config = dict(
    n_head=5,
    rope_fraction=1.0,
    bias='none',
    warmup_steps=200,
    train_tokens=1244000000,
    steps=9491,
)
MLP neurons of a small language model. Each row is named by its layer, matrix (gate and up: input weights) and neuron, and shows model dimensions 0-212. Each number is 500 + 50 x the weight over its row's rms, rounded and kept within 0 to 999. Numbers have three digits each. A neuron's up and down rows have the sign that makes its largest values positive.
A block is one neuron, or neurons of one layer that tend to fire together. After each block is what it responds to, as a language model described it from the Wikipedia text at the highest values.

L2.gate34:558563464489517429485437514481478422579567477462548513550447399584535376580485525484504489508421469503450503550494540604491485513571536387468426479471449502538487532472442423572476535497499549598534494510537516455550537464524454426469581478544504530529451524497423448505424420515542594524372519440509511543539427494428476491458538416477479452515520543489471508580519593475573504536556509517520637450449515571626540554556478445528473610406407635541504497520477488534518485500423512539544443536483530566467462447467482571498500499460549553528559487482467515586470481425524550476450475463504475519385479580473448460557522499522496524506452484
L2.up34:583571379524526350429498509460450567536571563509448452435476439549503432609478516463546530419464491503439488454393501465499449564486480510490554547481483470386554476452522451522566576496512519579536527495490484479557491429571560569490449444562518535459434531522403471569491534479580449509400516478483600487460540520463482490501479402513472507537438495417546561524598523490516524487472489480554554488479538494491575510495505480478466545447438533396501467495557493398545455400504521506595420538567509540493571471421438544435512538540487507425604492453416557488561561459563503553532513488489443596436540572530437425566582575537526572440589442
L2.gate330:528490514520546523481456418517389436466475450519423517428476471465438442483464476489442459504438447550543480486563603550555430412491491586532494479504471496511572519469482536477538483422524479400547408508516499387500493463521453492487462479516577583558564494501466616383478588448478506537497530491644455506469508498560465450569482445536464443470456520433473523506588397512481610516531532463530509482533412454428479513480486554527523536486411490451467547433530454477550427537547456542470513546549498599501478582504434504484452487499434453435597502454599519509507574558556505488542550557417530543479404439482527459462496503530500474433466529
L2.up330:532526485469520519506546499376459509541524520539500510519431498486395412541450518525466451497440411498396514396458507589480484546537557445447552530499380554538507434501586472552550457543523538468497510551492448473483462505453519536503444498458621423575541553479416590459518404511478486399402525408450533525601468527521456513449463488482557585529426543486544556533588470478461522412463477500467495612479511538530535515470515412427510508487503552461450493414565439527501580490533479524455504522532469605534505560483518501567446532413528557466533464480587528553532495497513500495540423413484491621562507552469498524454389488469544467527502500
The -ly ending that turns an adjective into an adverb modifying another word, as in deeply, narrowly, eagerly, surprisingly; also "to" and "in" after verbs like believe, desire, unlikely.

L4.gate112:562499464541493592538670509622604497424372509558426465507547500534510531521454420467451562514531525496499459511510544400523524481489426510595409536487431435501481549437500595471395438499544512460513504513547541390511553536492524434522453457589489549528594558527491523586575509482500524613487488450468549469477548451525568522483471561459517517519654506427567464487625450474535442486485432526543513524506480623486435526530477570484503539508569545507503543569461554372519464467450413483407624587440517522525455546450542380541387457471493390454502562468543555502571449581558521432471505482498546520448545563402517461536388470488567499554563495
L4.up112:479517468507500590467369522524480517581576524537554522508579501469525585488510468537404499427525555513485516514438521528488542535578532500566555494611449464481488590403426545536563497549559522546478459432527508464502520468540465457459469504484396484537554486533525433553588462524499495416425489398570500468479507508543434587556506425496501481456484511511523505475594466469443472443527529598490536556464572386550572530567420533528522460516489441464480544452603534470521500558434550515511477574544453476470510503464461490517454524466553488506564457460534562483487571492535455466421517609507470521501530507492574548446580543438540499433521473
L4.gate1196:464554490516431542516503513514562538507522555474435505479527567465493506502521499519516454563415463561594483485542461518546551502617515510486504566453444444528473584444433426463591516463471512540614569500479457458489443587510537517552482478482485467527432529468486591594411509460568494515551562507508540507513452492558536551521458531481493529524465514410472509498478589407552474491488538469502500427563443488603537507474493554570507482554597411529432491452505505525449506548558476492421484496493479555542496428511464446476494550522527538491487513461569476487518497467598483542634508510579542485518410516495594482366547510421525493433427503
L4.up1196:543558493443552502595466585547443470522479536525491515517493525516549560616517450440516572487533473527425531516491508487511551444548496531517518536463445574528550513513366497496488457458514521477444477546429624482490512589557584476536518450469447500504461548488473399578477457468456463514588436465551529585628583448527481577446461507518498541454534452534466522481505557504532416511590509467534449416450443466558473410452478543490470498494494485531493484413432529572510452514588435504527547528519515495457428590599549450466448519437538484446579548433431484484579427579455439486494543442472450505555578561461554470351524495456471571397550478
L4.gate1368:568522519412503508570521449531514571500525493591489457515544494519442548573442503557526558541463500513483509513468477490547563342505513522528525522388384498489510484490556505614439582469518509637523477468441585428517499497521561518463431458418457476537548529562542475474377432437472469488446554495575440570482516512516476533542498467420578499516577544490494466476504395507450483509476511497505509475541490542623519469435549472497565507526403430537544479418496456524547456507582552502454478435396520462606498530466577503533497470595477491513580432416463460548490522445476542505524419510518441547522439427450478470452431472554530567472526529
L4.up1368:553503442451459387573550493556571401520376498505459567578470492513502449472609496509493444565533579445486521526510468501502460471450449578585429454516537469489568518480496449491460551502484532428472519545388493495488495556580455425516508397546425506497520463472509488398590610579537506553420563542483489577564447512482507511487463476465485563456503430525505517412495461415427507475545495489518462531518450446541530485534522520481458452537502428447512488509410500494491593452513615514411592546482476467549531542524516598477507508517431475478598542401508461515513595475579556548596400455460513498519546538521456512466555537509641640510583640
L4.gate1864:574462539459544507503615499580513407499557502492491477447514499556578532526529477468512462491516492386489502468511525508436509555525508509525450468493536502527459505509489504552417484422452543513558498576474500432468508479532409410488560461488549559527496484530552514470484542566457533492497473485396548454467522493447442479529500520478474611450611545448510436514590491450510449458498541572515547444480450483472483514534437482432462550509553468381482473514464490486565497491470503494445523402488493505520429478530494467556598536555581452513590431454578551515507504519456469464530430509496511418564462530453475534587565504441558484413545494
L4.up1864:446511462500555443504459544459434550506517516486488563500509560466480441511539500462496448396471542397498565569610436529517576549665500494460497562512438546517594553493477543524499381453477447522465434570456508565428486635518528498419417559464542426556514542546527429504481421475480474551492552543443560510452523472488344517524468458521499539489504534424523448501610516410502553501443507524444492462452481438538527424514507410502433487494537565598412540446531389568488391471459621443497582478498526477512446497577452523491526441538526472407445480531436446508514508528536545495556469509528548403495486464472468529550461481512532584465462478
L4.gate2136:523439460401518521554528558486472444506555456532590474441458562453495467451455531436505500490511513460531489488486414475570466541519520460543503535507528456525495489533468546509475386483558486525495585520498458464474526535506497435479476516488538540483562528429474517488449514499338543478488438491539586527499510534463543503503634581422501481521483573407523527536534517543465439480497456525590478464553535536492574382625615461481368472596533526597499563458480497523407559493535580506535581503488491496575511481578593518496501438571557470546549488529449436551588429533440566562559533485474573412460514484511443423615506480503395554463566469
L4.up2136:522504538405427522518524491392521487465485530468575538539467446468472399507531455509529543631497509401471513445617528527462412464494567523450508531520465500503494517472414492561471400461441607512479532507546490467402453571554458498515480541533568585542511528441545476552516372582530488508596497583404494625589519527565469516448458520565561429542484572494636509521443457584452510528503535500507470550500498521524581478471474540447481540565514497535557518514550575444471515511521492489540471618441531436502528554433494524438524550436508470496489519443541466529499458508485426562586560580545497489510490522513493428491527475412436576490608500
L4.gate2316:466514496402516474359507542545505450533549513474442460440524566477404413438546499517451485463569424465504517525496552508484508490581529489565454541537513465402531483449450507586444539386518490547504449435457538536416453476507568509478504497467540440531486417505497474495477517504542529393478581546462503483451540551483449602534482495451467495488448511526521489465607485496465479560486620476520573425521546527502458496501522437513465558588472486348456517513542461520468468540580543505500593519478517597506487510462530482601557528454589553527520471466579512588440522525518492592509583535407487527486483448440506541442447520498552561553623405
L4.up2316:505512429489501401519571479508468448574466494498542423390485546564473433466552499586496597490406475437455559575510537484583584445541504504501477533519522525380505475423419574471571593507509492565519492409544507449571548542575471536463577525437527473541490471502558538520523444450455537380454499561497470511436400647528402502530508527493562412519472504459503577461652525496484541515470449437537537420559500569432558476516513431445419433534483427516442517467512551580508501391468572502556577537403560533506546474500554428513505516499532611423515551520462478487442550535504469552453532467531533478545579512481505568502481469596509587478573485
L4.gate2365:507520526379450526511505526592508445624540563471533466494412539459530463567511551592566430464517500468445479571428516517535464432490471384441444477478439493516592513497403519535475456527550525464534477417401606566546518535459544545454552469508488501515574585538430489567478552516574540546519435457568518554510562548590530458616439454548527427476594435511546428523501516496472528449504521465536451440505521429495442439447502449451458434572474520548462485417565557475480462475461487506509542544523531471457446578574433445522471497425410536410509528500447476493443534463436506509551585572494624537416455494515553538489527527545530524507552467
L4.up2365:511474440541529543522505547481502501399480503482379489491484469447519547454523508499564562537536500461537483416503480425441507491593450430558505575518478405521440527463426530550488544568561599550563472499551575507512502559421548486572460450650454500506483460501501621568468454471498556502477507514501488548539453521481524537532441499542478512487593514547463445492549485477459498491446490458529583502547417572443485434451440411576491563490483443456591531422455478522488477493456393497539528544504516610497409612531465521571538528475527486520546404514539532525461500515454458603613568504493519540511555580440473502519445560544491537473449488
L4.gate2388:512450410479570484499471381488526536478497565388570455496495492494439410444478455564574516550463497556478450518516478562503452499433507414626459496448410575582552441440487526376426490399505448542464395514585500504501398566585462500536471569544523469516519439403399536575402486539502430471489594505426489450471452525531517501527477572504526516411516524421524430559514533489519497545550431460437426533479447415472420505603548533526587504484501510487421590606544522484483494462567446463451498467494528480502451511600580426488536529580575520545503560415572511447501455473446539489524452451567578457572481552465477400468480416511481530543523487
L4.up2388:503571552481459605436483492422405479519472396526434493512483537411486457511473551478507430546490565453433503556431506554503491476531634463640406474555489463471425582556470529469564493481421453357583539514473563589561431462542468468523541509571503512473557470416461479453471498533496467508499571419533543531445440566566464489384468463527522456463496589511557560543422521544545434332570533507520479525437448493522573536579444441471431494530593462503480508504496422491578471440471460469525514472455484488485517573449416490443579520450568477497407493454447540551499468524562510585449471483570507440481572572453513520492580399556524471534525513
Word-final adverb suffixes (irregular-ly, bad-ly, posthum-ously, immedi-ately), degree words after is/was (much, far, well), and Col-our/ors headers in tables or infoboxes.

L6.gate512:463467532484541535482548505468382439451457569558449389439546435539530483484529453370506514462401484574388503456420519380536419600429547516480422610441466513503545517423443467422460483400492561498420484500522513517472527518462491470569503488549502492580522538536469495539416542468525514466519497518485475490496566444555519498552463509443396464562482516490550498467550599507504517489466469576466464524498553523470561455560485527482457508551477466411493482495543436528536460486487456477516448626487510472510575474469470581495513497549472568441541451582511498507493409433529432558513568500533549472483520588488509490445482427406483488412476431
L6.up512:467525441549550458507458515498502554537497542577535491537652438417447464543507477473504537501414513469452529466427461534551544467532546449456577548489443511462518561503534454511546430473442389510554505530442498510518441493586408491468615487521430542508607475544533496517451546418495502532505561477482446436470452495533503520489532529505535547520467503435539438482522569581508418510513490511531414515495456529449520580474477543618570599468490498520455462524611541488504529517525505511442542560461473574515509497431455521504414508578497509407514540565511538460520461420482476510532460470522482477541406602482468498491574464482541496535537427
L6.gate600:486508596412495456444467407549431457467464475581453490492576482590526470530455579361503558476468459515570511583524657491557535515542438518515550524460551528545479537530444421495488513479609440519416468473463405596544458436584429438551499548512565536444543521537492561522489467453519486586518512537437460535438487497475506544484507516567478496443484506465521624483518521483400409587522463538477549486585427517547420496449543445543473503474475602549539533498465561417549562511541456482419496409508565454513488492527472594509461520578528537442476535584462467485435473438514561503495455484525414552554443450511433453437522472422521549454491554
L6.up600:545589488477533514480505463568547568526552536470446462467496502446516499472469508435628503519496488506378485412512572477516459528523398545532468441501543484464537493536503548456487506527520507553476494495517442611534503586502546502520530416465414533489468480518522442505624572500415470514481542589500478470493420494607573528525526563606562476482493537544535483529400505579559523461575480550508510510488505532504539485531524560498548656466463583575439435530537532509479553515618468466453480580525431480405499513528529602469552484492554508417518534458623515527513411505486503485423607475484583529465378441461515511525440597519487566480432453
L6.gate939:464495514384461523537538533449464474504493633445435505520469512541498404516561576465515526623443432524513443553570528529442490472517503514551457520504471599516469494510432522478446463417475506482471537476592576529387503544558519590423480489476488453502560564516441491562557507553463510557458536486513491573460503467462459475494463492526478515462443501551494551466497445483541527474462511534465517542523545496583501490529561513530493517485499467452422496480441522467510528535535426500452592416519413465445560588548563445479487550495486547457475425568583478480545524471475519581498464551582494408517352563468454458492561478482484564507503543
L6.up939:496452433436614584550475580565443503453452504531423518446430481536469521525480529463499559575387429515502486520448538556595550431508517496437485575471531507541504505419574448471494570428504405547578501454491498483517473475484525448539498419467514527538457552445575471486492503505538497456543468518491484437502508482471496483444454534493479403496514512448479493566437583560458417457599594538511467476572465555539503461473494492451465488508454498377497536562497472530460428513465478484465443576497532562538505412567493586569490441473566578534496507462564457515474570435457464440498447550513488409515487384507483468457448409489407553537481535
L6.gate1842:561432457563579440606523453523390456528455529597377557555516559463456510560519493538524466477514549515631482482438615480515468512541516490494483537593474488494564495549512512537528489460424496505570489510573608576452539496487572477514547553458482458497399511460552529500478561565466522540508451565602463537513467438519467530447551451536536493508528528509452422512495525488481461516503561538453532556514510465469541472528572483508479488531500503447571454521520501580488486480511488474487510471439485583436465539446527438448505465580470586484452490479532432569483457560533490442513482473495509425558538425502455432534433484553559469510570485
L6.up1842:612511503612432544580375528587441442436465505381466571391444555493492499409553484498517479555469472486541558493456549431524544401505482434490512559532548509486557541467501464562543561386464471525452439551483554523544409460548476446563490532581529423509488459471466484423525445571524472484474537455543436551454481508518491465508516515466606469517417558575510480547535515477513534389552511428594528537446485487507519468444509450519453502536432460553494498513527542516455571616530352513501478539366411572493475475568450565510523423477485588465412533452497422464522499474551460495510500571530515511524536524493518425505547522578536562506516530
Numbers or blank cells after pipe separators in sports tables (league standings, player appearances), such as 1 or 11, plus "of" after "population"/"total area" and mid-name word pieces.

L4.gate315:415388505523439513540470467467474483426501410475512416489469493523506461611458439622436543500537519391496459508474456538535422544547464473515495540495570549503543537443468494544494419526498484496573471405541518554496509471517492451435514458530598556499517543487520498520500515538505545495581475530496547541547515497467542469436539500400526474437516517409495439475475546475541458553480634462460529516480549455571408531452557471502546445541462415483504507528546566561564520547521559502485501415576534495484483493594516449522467474547488359510462529557471551593431510505526572511490501537488523474561501491520397535506561515530522521529497493
L4.up315:458528405518433530474571548451451513480457508460481408429408491529402481477462510527433548503509535406442541547547531467439384508558515447428416483550466572469497538477479408477469490505537467491472454501499541516511552507461471421407580461481448477488525469497497505451573551544515453586516497526494475589604552573533483511515540455512519476490394575501539418471427550413398501502524524478515488484462470485550424508483506399514550529470477474485472474571552491464500536516396538459522462491637576405417532470523534521516603523501534493484480417475454523524443564437574478549497516520540486579487471497556532461506443494506609493514538403
L4.gate614:557441568433523511555495458497520458419577523438489479434493516467518481544509474486528544442439524587575415502532522487419525429482456535587522406443478490539463486461591451523526430478591446490468554488476520443518481400542567391484556423528407529454503436466499466490410519469542409489434494545548525613463441436437441512634514406528494494429477423522506535540515499507499398463535564527585467525543559490538595455473487423454474558532492522454455406507460529534458494498530562501511578513604497462494486527465560417468388520465421623447472439495480445536480465545499478613499382487367491499477489457562607473443570457503631498490515523
L4.up614:504542548540391474493524479538548476489488522596552536475505518436480428497410505531493561479389496446529533467539546427503477512525395533532585456552439508597507540497478501460485451510426532563547428605543489502517573552483491460547466553483527422557465501574524500512522504527521569540485500472540525507509581561559504567475451537526459512511542465494513474450553468540502469451456535425368527520496482509613450518455560381515462442596518469583523577496527358628565472498474474473410556544478562485533514448450458449529520584538515559547550464514464536486507508588444581506419606568523492527409489502561476593482493527606477501469516510
L4.gate1450:516558468461542395454489462491513437573435471498441456513507503454472508441508511561495545499523439530465420464454493596479503485433465545558436465539534538525491478476555485586532497516462482601563583551427465525535523401474503510456485452498430479511599534435559460468445478524521473570452455522602607497453457475522515529543504521560421509501540480510540571498529556496486510495528472531411489427475457487486494481492461537484483483421567525479458454552481481578485465524560523493449594600375492475444482477489514555567460526509481495462470493519533534568536568475497525506420480491454564462422459422516594463539477540523561453519549449
L4.up1450:469475448499451495572464503493466501503453459494443543509591513521503421472433418423574609536570455449426522565577492490481481631452531483581417485516411548556484533494450518421550413479496482525405453442582572590487491515457462474536468546494500580394532526523463552462478480442444467496602499429451473568446534472434528525527492483512575567461469478446563351488536550440406620585472454440496446461445458495561573557451481524418495483439421545537489548572429465578409499476401386463493475553549572521557521486505547570448440524551503532503440520502493464576549521485568506523495443488516508515486436572596540556484480543486462398461473445
L4.gate1503:418459554455409506513603528550486504445489530598599473465501448517481444553466553496516471509422514535486507526543533456399450515478488567443441499406467417510445515535540501420444481460497404587527559521525488630508552455572547505358614466558508462486477523469436533556449471549374486541538528406512478557504509449469500486530488532458473521516533483510464486426513500486540491495488515462441499514472541535560465511464545550491500471505561543614451492563594431481511516557582512487544501423487574498468529462525552534538468449484537440491515505504450603477526462506501526433605450472439489477484494513520505537397531433537570456404591529
L4.up1503:487548450581562436490411533476461383586516371503540595584463438509492467536516550468528436489490514533426457438480593444497473509466516521552528534519458459435475585475529554489461449534450532544519557468561471567499538458454438511419580481602650545511458402476501417470478499480483520498557594486496414417532491552436436544505372494489487504497399443571478556504556510477495507546520664464479450473384476482488493467492411512522510551534469512563379524497528554497526528534526495500518552558560555521474425471468446536435573589441553528399510493475483507571505518456474498486517499523492492473450483546520552469481543529565445501514463467
L4.gate1943:497453546490451465479454453470532498557519507463635594570501508491543486423603467503503584443468399525480433523489489460477577547526471488472469502494527434545514580612505517501450492551483459429498624562541554469563396515461558468531381529560441479454467524482484535510479561533608449476508446516458529508531486560516555512528506570500490480476449520565410499529557591491563583514475439458481413511508462509506447571427466544541485634497458613456472390519469483462528464571551482519468613488561490522449482502511534422457450634495450504467457533533456515524540537531495434554441518492515492495475479563509539463505652520529417582459561544
L4.up1943:463495502406325448577615485605482517468504515510495465434447550544434572457494549437521448403368567497510401434450509550485549518461455503570434549546502455452439476506543470480542537544440414507478524470522424537481418539465554424534477579499488474460438530515503364521536501453559557495542486556504488516492515539456482544487471489564529594492419556511426507473519557553594492492538533504502534458467480496520490584481471435489472552526500546612578591446565528472536444532529502474597524482550557525552518450544518447595585497583548492493426513539465544441468559539464482457458510542440530575489446544536502388425533582596554531378463508
L4.gate2084:475508450474474435545553558507460612555508488509440395448467548445528420473436509472551511478549495479516453471466355452520487547503451427412456522430469560404542483566478488501475538522508499476532487473510526495489474461516475606403446564492411494529605507482433533481537465516444521492566589533535447512432522467515501563449523484532478570533470401569465515537470488530419500557451565498501426460497534487511561502421517573589506494555485470451530494505584546443432545571624524456532486414634549516395413444518507529491492453502542623362476464579599486503513594525587478576518364508528464528443479562538445456408555445480552489559539494
L4.up2084:560488501492566491395551487518561486496456532552432456556407547468508505418460527554484458577404447543492490553441523517448537582523437477459528455443421494530528543566541537419479497510462498498483427583469532607558554552495452411560412511584555478422481546486395467482429455489564491294538626434485507545496450459467529571533498417513445518509570462460453518599600485613445418475508490511492522543483537538476484505567422480534499565474446501439558584577492521612464500534516504524408486502512480462572457474436504476513531558487482473491513548541416506565497530507453513479405519414496510600427527498531513451485507568565465522550548450
L4.gate2121:486425554458558567503575508476441534489538530492487494415464587489407510536441452513442582508496444499485560501520525457518515492430430540447443576554456534507465563472513518590559509509566573486491482533536419526508526503464480514476468559451418549452520500380578539530540403502470514639546502503460453546447576603449447538517540509412574552478538527462540520545484476440491570553479498504486491486517477557524454432378462489557454510492533610471520525537528501527540509570503542476511476524525561579475404486508481503435615513425444480453500485544475567440503431528491409362394542525508515468541519522500544467497428590517504485388502482
L4.up2121:498510503495478563548629467553527394520471465545489527502396461581523538527493524512584481425504458556477487422563450529579512551452488468496410462425535552465438564482480410507521531458434504533462428443530528456424604473536464508433513523538519436529432561450533504604472545480455549509469439494554564530471507474572506571465579531492565509507446534464458529439436540543562562527505479444501535563543502487502458458445450554503503541602516507535428510512569530525579505445581586475474651546510450565499454400479417615545562455440480452473464448496467424575471450419439582509515477507486518516387477533494530542456443526528500599406450473
L4.gate2161:577538366502486567572578435524498447489583575464474405481533531492589482573446491659416419565479416429567483501505560470397388458544540503502559444492498512469494473572503549453503461559405321567519560540422537497493495472563453579542532530437521499536548630521536543465507530514475435547552521464460480572521511584438501526539618556522537500519512534498483401529530445562554416493414499535474448434508480448512579429495439524490464607460437484552543466433507475522532526532538534525482606508482545479531490574453467539445572501408490482458506440412500516451501530449460459531629460584447511528471491536535490456513521541572463529441473505
L4.up2161:607485515506463542572428533440530428468386586535511504448462495487477503455478478450551466483477417425560429443482587485454452587577530484444535534459445552468537505541439526478556489547509480555463479515477483500558537413465512601505477445467473528492505573409426491476508453491552501410461455407557527488591435413450476493558537509506580551501438554583447556454514438392516518467534545437466512537536477526552562450419408510428565474453514576439402539480507511605501467447489495501526580545531497520518429595611539538526474488504562533552512523517488525497451478447407421450573556545430568500520526549369539504449490600556545415491497557
Small numbers and the separators beside them in sports statistics tables, e.g. pipes, spaces, and digits in W/D/L or apps/goals columns.

L2.gate546:511534460530510532553473468482503496562522450431426494439522464399517489448432431554444403492494526564481514598500467394468454527506562451447532447511513494532494456420386442511554558556490547549539514518550478573393467448473616560538412470538549371448546571440498435438480496506509557474538376388510507418467555484516500547448564499497449571509457397413453526483491572434556492493493495497523534534364581521439464527469505480595450539508534403432630504471491561494498431584508399557542449482524491426508464441510510436466509543536426514489508519483487373464478414527496568514503471505501566533466435568445416540572556494488369528396482517
L2.up546:650500546505526496563524512474530368526406581464584482542470406638600518499530459569510528574445591483556469516444382541520554417538554451574468541553398529449594508495600471490553413473536452515542437538585506474518496655464463459564427567530521447480476332460568453540521441536476398529502542509423466470486504512503445529481474573533581493500464488512479509448566468521601459424455414474530452471518573480510452475538513571427501485579492542519484474484505470590571513561513576540475526518492474558435494478543439514582347509547447518539434548485378510449556513510529479469564456525565499500526556469449487445512509526502593500553483501
L2.gate634:581514468544554513503599467448535415403455418489523479490499510527458482476501505483537524454437517524507472573588494438587512452555495470590520504466471511471496549576472461477575618453519480484496471434456498452489518446547481516431548582548528470419486514588476457421471471533441516408506480508488580574423470470469498436506472517454413440574588495616530487426490576490530412496599517480405550448574551431435394543442577487429406488520552502529483493484502519446558551546532529489441455482492522513484557571466453514572563523507461484561452490509508428538507550410438511549440483513495555558524552443466595553490610534487513450451495498
L2.up634:407538568506517538552502478441510510544499426464554542567526540558559478445514522549495553501533560566471433438445506476490494517412501482481448612472512637502534570462456482519576505547410543577471474519557529529508406439484382445432487590466471422536584485442475488424508401507433558472540468455423429453569494458505499475428450475502431437593626428461525612468546495573478474603501471519554569425478502454567535583522332478503540586445514489468520492497438462505477457485567517502502509506594473425543449503498516603499499479537534387512541538504530472538560523496590472560424483457433477545602485513477460442525520473557505510551462544
Cells late in wiki stat tables, especially signed goal-difference values like +4, and mid-word fragments such as Ug-and-an and safeg-u-arding.